Part of a small language model's weights: no biases in attention or MLP.
MLP neurons of a small language model. Each row is named by its layer, matrix (down: output weights) and neuron, and shows model dimensions 80-175. Each number is 128 + 32 x the weight over its row's rms, rounded and kept within 0 to 255. Numbers have three digits each.
A block is one neuron, or neurons of one layer that tend to fire together. Before each block is what it responds to, as a language model described it from the Wikipedia text at the highest values.

Responds to: Commas, often fused with a word's last piece, that close an introductory or subordinate clause before the main clause, e.g. "doubt," "failure," "After this debacle,".
L4.down6:144083120130082112161159169137115128177043155150126161170115136113160174152086084141144131195144136157087157203089130156117136125088171103151115104115132135167084145149155126169127147127135144066220151069119100087098192132160092094158162088106101198142090116167119177105064111050181182139
L4.down478:154088058140158061084146161106209082162142135159144126167073108071187117154068111146088100148144207168102154068138110184137101100121106092115128097128097187111132127158053094081170078106138144077160148163116132120091125095140093107111157149031151123127109154150068125109179142081119055085
L4.down485:159103123166128146096142121196103113144104092131127080147182103107083083149166130133115110084133133142034115255123108105131108049119166151195133077186110160187108108108135199148172058070142161148090166128107131116143099119135103117122106147127097136143100127143124105090110156053072110073
L4.down699:089119111134122109132153098119073135124150074129130088132142108174141161090145129175139095090149093102186089155134170086079164110158143181095094147126108134144148173098112132149155075065150103117173108107155132093180105114191160207097146095142169160161129155156136083120142115141109065115
L4.down880:120106086139212122174079148134085143060139113110096114126176164124106114088113147129140088159158082190104068117139130157139112130149137148100117100117153133170197090149161116153154103091066144120053155127094155122086123180140176150172110164194058078176102096143119123094110185145135109145
L4.down916:144099142101114123086146155093162102146140107134141119114113141148146162134144172131194122086072071089152124077094155124149129123090166104079191128083131100154139149078101129133133105122155133150160157175163162151116156135124099148068108136181165129068140147144122075143135106157099111151
L4.down1361:159113146141115133155183077081123173157111154140136129163153144131139071106139168128098080147145110159017139133092174146183081088167138156169084125124100148177088151062160178098156114134072123171117134180125160120178137098175157122157138171180099169136149152134124159071089156120113168126
L4.down1402:157120126144143110147166103157045101151153147115165123149088093130187148095142083134124163089146137048180157181127083164138103195154102121118159155163144119078115118148129174128095050115113101138076097138088140118118129128067185146170119130091098102052085112105147064124134175121114130158

Responds to: The pipe separators between column names in the header row of markdown tables, e.g. after Votes, Score, Name, before the ---|--- line.
L5.down801:122106105154123126150104129117049184066103093108109103087098099071156133092082200143151129143080103130103052101134167133055156130110120105129068164089145113111149107135120162205142161180176145143129171130147066159141111128126142139156102118126151236189137129143120116102145145122123090130
L5.down1253:157067137124174172127130175108158147131177132091180086117133142097098126093105120160126088171107135191165109121100120103163110079099134081094172109113091121120126109117098141156093153165100092127067134213104144143072179119158133052154109132140105091146160164166146162125159094090098133185
L5.down1458:145109114101081115120081117141108141098160131143089176189154133116121124166135170119128137148076131138125122080082165126103185098176131122194114108091122127130101133128095099164086145085140144180121104074085123124162120093126122150159166156171169101153073129219163132142155115095057148135
L5.down1484:202133118080168116179159089138105174146169147142096147119148116081102178152063113140141161080123108187079122049116181143066159077093138143117107112106143111139120086089138095184128133115143149137091174197144085170088097139120135146081107123162137140110096149145118102167143099146154118118

Responds to: Inner or final word-pieces of foreign or rare proper names and multiword titles, such as Houphou-ë-t, Palloli-tto, Instituto de.
L4.down596:163113200176126185161157105111133070097174133182177118120124164129128155087169115193135140109145200089122091224166136132120124124117113158106136159085120164136121183177136114082084151117133123131159102112094173110126122114089107142177079156108100135166100131132129177113159120174126119135
L4.down712:142156119092141177151072058087094166145113095110171093154119201115154175145107139155080097079119168113172043111194191124133126159113071089140128089135113141097072194159106151078120101167139137087149089201118155102063116129129116149178082148127101202118116115103110161154143128131121096135
L4.down772:125093183132146116170121151114079130171122101169083105128114149144186099139126133110120140116171151099131132195061164096169168096129121163104167152126146156123089154102090088134134097125073126171117131117108108118141090137129180113056155124130161116063125169082148115133173112158123165117
L4.down1217:197166115148109100121138103088173119123125145110109163129137167061128130173119129140156150126128129074222145122118111172091103157122123141104103118118172127124139130128173152107122163151078106098129171143159119116099177093103155154145071122131136100089129085094148161133147134131151107098
L4.down1565:142098115084132107126153137169116106144153123123104099111168151158197156097141048142109145088113088102138112133153103072067128143116168113090083134189125111138112145070164173091073095121090108100179100130092146114110149108099109148169159098131127118176123119125100113097086121166171096105
L4.down1567:158146126082138156169095168112091149101121159095116072110078202106105152127105067162127128109116123118139059135160143152121116113139090103091155233077117134063068137120155119071116142179127110105122138165101168097121124099102155137142166128069127186110096138089134142171128116128149109123
L4.down1644:168082093123187198138149090140135136183091088147133155100105098151154121164163089125077155134089131113141130102148145160100105120113121139206175149165131159106109152181164115122143099095072127105203124107071132154201151106127108115128165115105105118108164140167110134145111086136046174077
L4.down2221:159088107143199210138096145135089165144170148141178163153125139121079133128162095128088067094078123111183107087152164131148170089167092200177084143124143177112117147193121110130070140076104117101149127105066117194135135111120139109190101196131085153186102131128101131113181183118109064189

Responds to: Newline tokens ending a paragraph, heading, table row or list item in Wikipedia articles, usually after a sentence-final period, "===", or a table "|".
L6.down485:136156098132083164120115067085091083083144127105128095181124119135180106138139184115130101136138114131068183103130063102096088081136097091146086070099174107181136154075077127150192159107102136176151095118169148141102132123166186144107109132107111138187158150133100161099088077129120134081
L6.down2081:122100108118104107130122107151131130117128109107179141135138118146092102115148163088199104096157155167136118166117146096148060113132070113081144103111157103145089091152153145148158166140160116179172133143166192162168054095128136127035080144143136140118167141146128104173080118097120146185

Responds to: Pipe separators between column names in Markdown table header rows (e.g. after Player, Name, Title), plus weaker hits on joining "and" and "to".
L6.down73:141126100110151102166035145111129096169169112114118128149108132124152093089169157090157151116092139090093153105110086078126162192111113151133153154158105120127138132115158049116169109108209129153137180129131153119113157092087105057124196166152127093138076140152098102145091100105159142098
L6.down458:152157122114130078122083102120126133103088158165171111087078152143096146134065124166128139122106129159199125205101165147119127106104077113205110149136128151130168120099131176153130189179145104058075122165118109099146170087087164114156097145161192152127116155177164098142132088091050117177

Responds to: The second word piece of a split word, just after a short opening capital or letter piece, mainly in names, table rows and lists, e.g. Sh-uk-or, R-och-dale, F-us-iliers.
L6.down80:145180094147052156098146135093106127157165130146105230109173137049120147111127158123092142116093069094178099114111116107124174160113157151107085122119185143107075193125119069142145105182176134164143098140127145183087070124169115150137097158184103120118137157160157077097129109135088109120
L6.down1088:117144114143129156104135064167105143119137115143094125068134060132176123171183122102177161109079073188130089121146082113144122164068098170154100128130110139182140109202126043117149133102139120125128131166160133101126100138210130145117087170139123135145149069141095136097109118074077076119

Responds to: Word-piece fragments inside proper names, codes and numbers, often in tables, lists and infoboxes, such as Hähn-lein, Brad-ford, Sor-ensen.
L6.down1910:184149136124178112129129164140106113190173132167165105169136141155117118112159117126078139136177109096113129108161155139167110132143157101091117181091120156079178144174164134106102159151164106090164132124122127089127126064131071151156131137100099150150104103107137143091132108161119087117
L6.down1928:186172143089167163100149120076060091176202159110122082139106175134150128113154083137093143103156106117155108139179155131127121139139096135063140143096097164087127184150159204081100146147179102091173083185146146086122166109087118173171103121134079200133084130119102208129152102117143160142

Responds to: Final digit pieces that end a long number in tables, coordinates and ISBNs (721,0|53, 2,404,90|5, 90|.4), and sometimes the last piece of a name.
L4.down282:071163152153064088179130145140142135182143078081085128045100105185154143163166150122111120103065135098174186138064082117151106114109157148106145152126131115150197202139064091136146063164128185100161102157176120167116140161120218100103153078170120115141147156182151083120050087131090143160
L4.down584:151196139178154132142139167166084110179164122121157141062178076136119113198121162120105120198090039109102110134140158117162100148129117175147123116128161130115141082140128115137118110108108111112096089110147129164122141129126151102120081179090104080053167115164107115093172136043107131097
L4.down995:077115081112097101168149107107172064087082118144125135083165149094109146150124090118200072108131148138117187182091118132096131144112177160104081154045097117132125158162113159131076109119110088143120096123155094111132133106076133130114133150139098138094181115082149078075111102096157127096
L4.down1272:116144151192072142129138135075169097176150095099102129083215176087141083169190132151130160090105155102172105070099112086134110157108124120088123165134096158182119160128123165078175115145131142151116148091167167141130127118067159122166149126098169161078184089060130084141155100126160118114
L4.down1529:095128053140138125121134099088121107154102143107107200154070122094140155133135110147090137197065110157177129203109066097091061186111112121086099121128120115152157130099123093072124128103133116091105116139064102185142139096103066112109126106147109121126148085165143120214131110098119134147
L4.down1766:107173143135071103119159157179159217050157111141107125169164064134089117136197131125222078128129132130084142099070117139124103088197178135091087101127142113175096128115150240127105171115133103109093157144170127175130102175149086110115132125118098128157101170105094062125148105145167151107
L4.down2134:087118157139134116130139122130081115106166148117131086161100097098087087115111098144151172129142180159128123179104139117135167192115116066129116147163095179131159123076130071114151178101139137157133139057171075076111162123113101093107144124090163170139113150093152141160179092119125146146
L4.down2190:091104142142131182154157135223088088091113078127079126169115169036153119168101102100122159198145097090044141240047095157244153116114133172125143151153113123053126131091105097106085149117061179123065140113160157119140110136175122108055126116088137102074060166113126100166164162122092154153

Responds to: Line-break tokens right after a complete sentence, table row, or list item, such as after "to New York reporters." or "| 3 episodes |", often before a new paragraph or heading.
L5.down1405:108138099073095084158097163056057176177122124102154107127142121078113115159144200119103152163162135192044112130072142099046164135103091111114087191132118113082133133101109077100121158166129098122161121157113150118066140133157161091097152126182119098145156120140228112134102087146124121160
L5.down1467:073126133170119104142149131116111117145096131178163069192082148112081080098044163156105185098128142153106138170175141126143147160086084088157125144093118135102142119141142100210117130156121194104132145069156118089129160069090194104077146089158149119137123175124135128145121164124125096099
L5.down2051:168120154154131188152122167143103102059075183117096056171124118140188107106076169126159149124155043135129062122097031139125167139099082127188093124060121139150208116100127168139137105106184178123125123101191127141125135125133128110084066161152150067188104143102154161170138105119144094068
L5.down2117:114106152167060167167142125111164087159133161100138086124027121172129135103088137099155147096147159132127125132148120083103126139137132157104152150080106156069078098130158111136088034141135131111121119065151127085130123176161128137144116133125116093096117136117162111122097145092132114130

Responds to: The comma, or the word carrying it, that ends a fronted adverbial or subordinate clause before the main clause, e.g. "Shortly afterward,", "In January 1973,", "After further inspection,".
L4.down131:121167124114146158068158095123144124093164173124149130131097129123185101137111118098151176120176140120158117112096184101130129171199096151137089106158137159143146090141137166149119120107140117143090090165166133143129142068156132081092124111166170119157096098189086159125068127123120120115
L4.down556:108166088083142098119110122141154119140086149157171143210177096130119142130115132120093100093130117105134109140104119147158145136119111132120156106185117147108102074171114169139161221101132111169116121145127101128125125173120114128170159184170138145128104125157181166153165167076090104085
L4.down897:080167161088133067091157134152106119065162238129120199153070105129202095086156202169176109137117205154141171035169078128111173134122092128152101096145131111087112110156156148117098110143105120107135165130130071097106124168139112113131106154084081095111124096128100157138080129157113117108
L4.down1442:082124113139124097167123108133115118106154139139145089178156126128091092177123088114116123138130110160000096199156105154161150043100107147099141124147144108202180171109197133137099172070122148113105149099175112081127125129117140160147101127145121127160148135131140170079130150097148141105
L4.down1544:136109111108100146167223130072099089117139111118077146156147153235166121136153148176083133236127110083109134216075087173174075148149129145129111096102126190103142127165139097096075146121149125141147120152171125148169181081130123136135157075082139131171134114142128173143167110165125123140
L4.down1712:130171116133131189141130145160141093114143129132111140146173130099044124180127159094085145124093170146080154146108107122112166193190097122177105108115143138133140085117111108195168106141139131181188085145076071151072126142138124103127094088061176100093119110152098108105152161135139072102
L4.down2232:134135133119106134158162126204106122129112122086171157134130128123098159129124132167185101134140164161131050059105123106182137162161128143130125063118132157150172098170182163106113137113107162129109136204142132104131078160143152115179146151129177113151110156103163125054126093136149107092
L4.down2262:106125086144110142085121139184124162187131172100134165139135127119134067081169142095160119102162098238106137138162140106096193124120116115143123097083112154148130125118163129113116124163129138158196142103129136081123160095121112073129086110165098094157130122087169119092105173113114113159

Responds to: Last digit of comma-grouped figures in wiki table cells, such as vote or population counts (131,79-4, 1,38-1); weaker on closing word pieces (Idl-ib, cal-iph).
L6.down559:174097091158120173065171117128134112147074120190128152178159104112123093147114083132122141075139070149046097211108125114096167120092113120095132160149056141138160078114090125133133142059138097113101126102144191136167102140031168141070137175107184088142136163145179131095142087140128102105
L6.down2043:137168103135136081171087102113166152124184129122121125138124077103221101192119117100107128152135118160158131133114140062102118110121087146154094113159109078087081129170098155145165143100122105135138175068071107131108177095135131133136100123125107141053104131147132133160089067157110122152

Responds to: Newline tokens ending a paragraph, list item or table row, e.g. after a sentence's full stop, a closing | in a table, or a list entry.
L5.down748:178131189133107109107169173140139106183055123203164142100191200147132119176153137078163087116139107129100118109087074127060124093105144110139096166113151096183150169119105131153181077135137100159108164107127189174141119122106066120028133147156139072136120114098168114136099137068174148131
L5.down1389:149123062150118146114089139105115130106105148093133061162110128153122090065135119161167100090142139153163185149054146122103106125109166132114150095119159110082138081095127097182122079183119102146134124110160111124167172158182118150093119107136112094082175151083140114111094125063164122147
L5.down1444:136131152095156163104140180120158094139103131137121097116029157104126129170099193144150167138142159111082091149100102089118132223087146110130092117132107100079107081160118146072117138122114108103102074118125148110146133095131105100034098099137180116156069146134187085143148092103128164128
L5.down1610:077140115121113062184136133145096111140063161123105110137087134120115119099144102146135113084113151159092190208090108156133121126102123100113120155126166111120145138163087107178072117131123106067200093090111106069141136131099134083056165097076163129096099120034148155135130054175146168128

Responds to: Second or third word-piece of a split name or title, right after its opening letters, mostly in song titles, tracklists and tables: P-ray-ing, C-l-imb, Lap-l-acian.
L4.down103:098083119130077106143107132127091139063129173124113096176090130154143172142148062179103121200203152111138121125176038166145082115140152072129143172104115094150173113113080129124092174127086168071048144120148157134222094125161110117097140049107086084103123115143149149080118124098091155130
L4.down182:068111105111165106108138149166106109148140147097106149165111129105126092151147121111166156184093171198180119077108110109140024125093111111093121135110171173132173129139124170168144142192120155062123119079124157101080137199071175188156116099106107139153083116122119162164157093106127065132
L4.down854:120179146148133129102122113083122089139126148195099144103131164114129106120134112208102117108099162143091134029087142083116124112178147148088133116099111189144146154166169081121137141106118180216111162143094125120093045130094123181132133096097121105135133170141169092121118100094163178051
L4.down1257:115148159116088111090196134154160118079120162142061138139130062117123125110123189095133122198088127232092115114172141154143165120129135131159085089136065153168149138144150110110133129082112158126094146157097088160115058162092170128156102080157103090148139127148099127145077130096083135130
L4.down1835:144101094130148082092133105154074061156144088089121098131145086175124151141159173110134110111142122114105164181152122114178134171182188121092168079130106164099093108075088123166109138130168108098125104121184146145149184094101080077125128135134172150099086148164133149129117160123094148116
L4.down1935:131104166166143092128122181181120145132132125104139147187083187157147091163163161122102171112111183060057101211111103134163115094084122081155146131152119104113090147139079167196127153143100117130072112102174087051157072122151095177150096132099128125119132177095151113111158104141096177104
L4.down1959:111156100115117140177126155044113115170191148122095170098155157117121120083085135200124078145114184152150117132191068115097121122069063147102089137130130096114151143104123065110140103112088157078140127197121153097075133124144133183150121174103107139100089111136125133126118169166196091159
L4.down2079:152120131151143092161101088130123159121139180174127133100169090107154087110134148097132110114111138141127177100106152129143114131115119101095094199123106128100128129135091178106139123187134124106177097158196092178102164168174124126107128077065073109099104159149191082161101115136097119118

Responds to: Newline tokens that close a table row after a final pipe (e.g., "| 4 |" rows) or end a prose paragraph after a full stop.
L4.down16:172125106195139088114134045088154087138144163056094038122137129155113053172110158156101067108099109088151123136100123087123139152088108106084122116202172088146110155082101128113093142177170167163150145128125136122049165104145195108119124138146098128106158125088079080177116084135137193134
L4.down467:112123128088120137163110065113044128088096133139106062074063162117142182138120089107119156143122080120139158171146152117136121093151180127109137158147156101076124126087123141104144107092148100095198109134104105135136143140140176111040128176152079171158096093100073182115141104090133141120
L4.down754:175130105109110089174113136076115097162146091154119145104107105162049140107051120082112146128100100172078103113126153120098106131138179185134138120125154136073102139091149097138116126177111118156130112071152098124128119150085145150113133151171135145112148184135111068117116104131140137148
L4.down1841:100128109054172112134096141124147112119093187098147178125052153107198077107092188137087145167119107128163102114123092082101170153112147094119101107084166152098140103096175115107162095087154095155056125167116147152107133109072075108099106070097095106142122093157126108154147115113131087143
L4.down1924:152105168126129139154122088116182127221110130167085096088114114112123137138091151105069149129114155121123128199119073038123114135167165148120081183060191093185145113146122059149195174131138080128129099110159127120148142157168105166124139115145090160148122114094148073109124108122146111093
L4.down1972:134115157111122140187097114151153131073103134149125085221109126139053060159124125142071121148077143172122136138118135150068047105131074097156143143118094130117168124101157163172125179082123068101155151100150171141100147097123061087111111108122155126202131083142168097161157147126141160130
L4.down2048:161095141147125129130141138161138140166154150120135086139106125146142112138107140143097159143175183167127121092125146065145135140070105095125116115116115182108159092165194082165131129191220124116173138110114143112157127166111110113044132135079132169166138096195096117097167157096169190136
L4.down2291:128140123157139191166144156095115106171152150135136167141097102159161158094124178103134108168158178214117090105070144091090111097128072125113163108093112105142132116127098089086150111133095113187136112093137141112108138110085173152080119158125083149105178096150089086135186122129075108127

Responds to: The word piece right after a split-off capital first letter of a name or title, mostly in tables and lists, e.g. K-ev-aughn, W-av-eland, H-u Yaobang.
L5.down93:116111172181120087140095114145120065135116088127112168138149155125196144161144160123118172085128100095086092209172132142126138178109141118106130100127072074148174173150135084104122099123152168108070093060134085084163165158130136140095091143133128112112117126148096159150105083106123108099
L5.down247:154153074131115065094107119103072171128162124148159160135161095159180131133107124120128151078134076126105173091080101126151086132133217106128058097118090120193210112137118123153125171149106120113077216132034145086124101123128077185141063173130117101114132121148113175129156097089136171147
L5.down1496:142154140122110142161116152159141092081106109144136120106121090115112104091142147147137125143139135119145098067043060088160128145118117169084154078160081090135185103157152113151110088191138133101159109152133118115140148113145173180101043113157115153147123123150176172136120179135168149148
L5.down2091:103137127141091124159179081074100176134104130111146135101165184148145112120134193102035135103154122178146099116095131086132088095150123142139180142115068110123100125156147077189088091100106101149105154189103077158100118191093074068145201125176119084126162141144202123162129110107133134142

Responds to: Commas, often fused to a word ending, that close a noun phrase mid-sentence before an appositive or continuing clause, e.g. "NBC,", "activist,", "people,".
L6.down1819:057146152094161151067118114143134150101183075135155065134157103062106121118154148107137102096122125099193173171097156155081139168096116152108106178127169156173092104114138158215156094124086157134086095122115116098147128162177130116143131077147103123210131086090122098099175120152168137146
L6.down2261:088078102104155151143133091156087110104147122092169103118118153120112136117122078105124064186134062124124145150169121104134174109113135099101169170175152103172107123149150100096159108097138155138040143183129129102132149038173085145112164082130098145118082085118111115112169093143130150102

Responds to: Fires on the closing digit piece of long multi-token numbers (ISBNs, coordinates, catalog codes, vote counts), often just before a table bar, e.g. 0244'2', 1,66'4'.
L5.down13:125102161079191103125082133178156127150122140067161143123109139120164159092129056127107161113110129110146156060095131157155106082109108142153121111147127111165074212155048165054117142149138123132140123165099133095115107150132113119180101149121117100140102128168107094127162113103085111193
L5.down832:109162194162146126169134174112125119146103093094153127117157155037106165108133122151178103104118134081126127101152155153127043117146115105067127146176099147116120158181184119097117149167100101130115168174176135096124165148158154135107135176082126146105043178104108127119159084133112099145
L5.down1225:143082128128134132136136149153116115098177078113139156112135119163132116116145116202180174080123167103151125069131112062053124171135143149152133137158138111076104055151147097137122134135196119155114162145185097092159085137191141106092235145077121135094120077155136108109115052126126136152
L5.down1974:132081098164123157126119106121121111110112119156127126124157110107143100121155092116142102133143131158104121133131176124128143076158219130149123119155099165123120176138163144122144144231151137098206159085141104178129153185166125076073153207095130090117111162100105116229134117089167098162

Responds to: First token of cells, headers and list items in wiki tables and lists, such as W;/L;/D; results, MF, Destinations, plus scattered word-initial fragments in prose.
L5.down743:146135133108142187068132173173130074146145108150160160116163188128154189113166071129131101060107156157135095110147098097130147106131128156160121130133108155111122109131102134113118138114117108120118101125115164098135127132103070106188090143094098110181105136166073154104150115104102119130
L5.down1071:164138166123116152147132124130146146192175172149128127185168119137109143139146080098039090104119131172029115140176140129164096136142112113100105136113110169121179125130118119076083198136126131104139112154156138128112128091133101161131103162077117142148113106144127162147131150140139123168
L5.down1351:161133164140156144175112102109093141142134180067183085167114178101114193149118081134092094083172152141051104160095109174090095161106117074070109162141177116104141183158148134140082163135133126132156121192159133062087149098122112110092092107083126149116120114107122150168117116188101112123
L5.down1619:138103160169176168112128124167105103183150136118143112142118198161170120162166009145129098123151148196134128089176138093132117114137140148117135115159143164104154065148085098143074143088098081130133044183107145091174113116122096106158079199117106120175092090104052190140117143113139131166

Responds to: The day number right after a month name in full dates, such as August 1, and May 27, in biographies and event histories; sometimes other date parts or year tokens.
L6.down659:148156098136135113110131150108124072123143104118178161136099176156106134110118153126120130083162119116130156172140151136123161082141108107148160135108088115099136167136143130130151149082169153123064100144167128083093073134165162164145155141103128145146097117151174096085134154084105143102
L6.down1176:117143095125111117138126115179100099163081136142117098125152094080204144175160209081113120124113146115145173084142160195084106114091140081119178102138105133097155194137099127118201181184123166159176115142141145138081155156140140093195192131154141129195111097170194100085137125131148155155

Responds to: Commas, often merged with the end of a noun or adjective, that close a clause mid-sentence before words like which, but, where, as in sunglasses, draft, Island, and diverse.
L5.down162:128182107114145174061085113163141137121124104144105083078094109086069122155115125186062115093150126120146133121178094147115188121152126126139100104181151131140192108125129107145135044116180115106135132077105085129095083153128083133157127080137140134161172095135108135124127156147072134139
L5.down1146:102100163096180124124081083133151227166123058149172153110139131127105171123132161205152139113101109134152085073179114047138051160150143122094128158158079112070100136113091161168150134132109130132154115107066134152143129134158114078158153107156078153147146132175124143099078101088083183113
L5.down1589:099111121136145117119123094169143160182144040084164112098165123096158124114192130147157139154085145110140148196178123125160103167087146134115093102182121083134116121102104150126127127168133199120151116078080184153094098189165108144137131099143117133188106134186144148106096115086077145110
L5.down2193:092143149129146141122127073144145144197079064156128188112150187130135084087098098100139119122168066164105074164153122129129131137134137133145120179171115138132132119110104095096178167138161107175171120136092166137119062157141166157077175173126165123164193177113071140089065133106115107151

Responds to: Day numbers right after on, On or born in dates, like on 29 April or born July 3; also words opening place or time phrases.
L5.down1075:147103104149134056067116126109092111104137149139165131143136123080118083108096133169084080126187142124162136158151081096099182163177138115098132139174150169153126073115146138093133116041101111137175163142121148076169065178135124140092095139129141132101182126172147102119098140050126147141
L5.down1366:120090090083085134078130114167142057162063156168152158173104097066163112071088143120098150162186177126099159102124107140159108118099116146121155103121122109070131087132136056134116123075137158081122084196157124136135084145062102136114065071160065134139162090146148127142205132184075103123
L5.down1804:105129116133128163138123194104088110084111136121136139096099134122179122131194131089116121078177100157133075132115115200137100088138143110109173155135075104076140066090125125181154140151171149118071150109183144178130130090128138081123107138154140125129145069144139173195120132135104204119
L5.down2218:143138120080122143176128084095130102082166142138137088210144103142117152116117137142095126131153120150114133102113065131179117140115097142102132098114150121178067138131168097151122077159093120150115169146185175184139080126097091159094107066127170141145039155073112064108121125128098134135

Responds to: Pipe separators between column names in Wikipedia table header rows (Pos. | Nation, Score | Away team); weakly also "a" after "is/was", and medal words.
L4.down1174:142116127139225165120090146137162129182103057176119135117105148113134139163147090139140100184128083123144108132100078078106202148140079160154116143153104173115129077116076153160088116119144102155126110116115092147149104158111145125110137196162182113151115200103134142094173097204092148124
L4.down1254:134099117126113112110197181144131150098128150108146129153125102057098104146098076123131150116129078152120087108087131093139143121147113102144099144109101094157115152145116151108130071168178107127124132109157107092149158174142142177117141075178122129155125085126145146102085145100093115144
L4.down1652:157155096105046096136126089169166170149091154155113092103195067096124119170084165139111114047133144132116128031196131125163092104116110169108171124123087124162125141140165122115166185172104150135128089161134126127080086094109140175112133174082103128152124113129129143074110113103117123131
L4.down1673:227125150121126135126150116087123124075164124141104151187157161104150133163109180139115115158130071084186155134164156129076136132138119098131104147105189104166133121163074118150153102114118146043097117147120126151140127155152092167112086155189106143069098117143135117108122112080122121149
L4.down1743:138151136130129125178144112081170161135144151100128152114173104139146115134124137145117149126112121098137159122126109140079216138143130135149076090154170077123133105122133109150118125100104082086152117192144112112125133155135145161138120137177135162158135167194157109085160086146132152138
L4.down1869:116151078093171163119071182119089073104086161161131103160101163111057130168160113138152044064101151150154123135127108034122110113083129156101139100041114182125185096107116132158129129115068161142123139097106144194112151119150109116121081137129099140103079058077109137096120070094147177127
L4.down1987:177132150170119110114096128159191073134086108134095133111159140110143118111253127144131161097136054086093077204058133111151121082073133153096104145070115115177127114116087102146117079163123158156105129090151094144184139098135142137075155108148116132140082125156099117130142168094087151163
L4.down2078:074110127107116167108130111144181149144123105181105114112108148096132135113108132176127163181050173122238120073125098194119111169079161123159121151040150122136159097145119108161138114101124137060094113181112100153162109138169166160108131136112100151182081103127161126129129143088154146128

Responds to: The comma ending a fronted time phrase at sentence start, before the main clause, mostly year commas as in "In 1977," and "The following day,".
L5.down345:146130114150121176151091108114094128128164086139115134169124091065069087104134156127150090134119154149123087128106088114157141150192144173149154097121140117123151149046155125117108172121104169152097129224076122141123116145071168119220115165087081115109144145075139095137090115179138120191
L5.down650:125111198121120129187096178166164104153133171146171120153112128141144134139127094117149151171078119138104149066135169175086130111141152142138113090099116134177165140146123148149078104100178117092176111073118091122082150170182138107157175139111162127131145139131113103097141158125101118101
L5.down1144:120099161156116128121029178208155047106100198144124220093088165200137097137098123123167150091119131118093098113093138164101111148114120123169119134140119123124054120138117149117157130147062114157164178124181120147143133081154079097127101144133182161135156141173100135177112147060129146102
L5.down1850:133103172125108103104149128083064141113107136148106062174174172160176109128113142126104181143175104157108146107127136188126142128046140070137165097133160115075118140074121132111092111126094129095134131080171141160120188089128138127100169126147113083100159203149109189090130133144142198168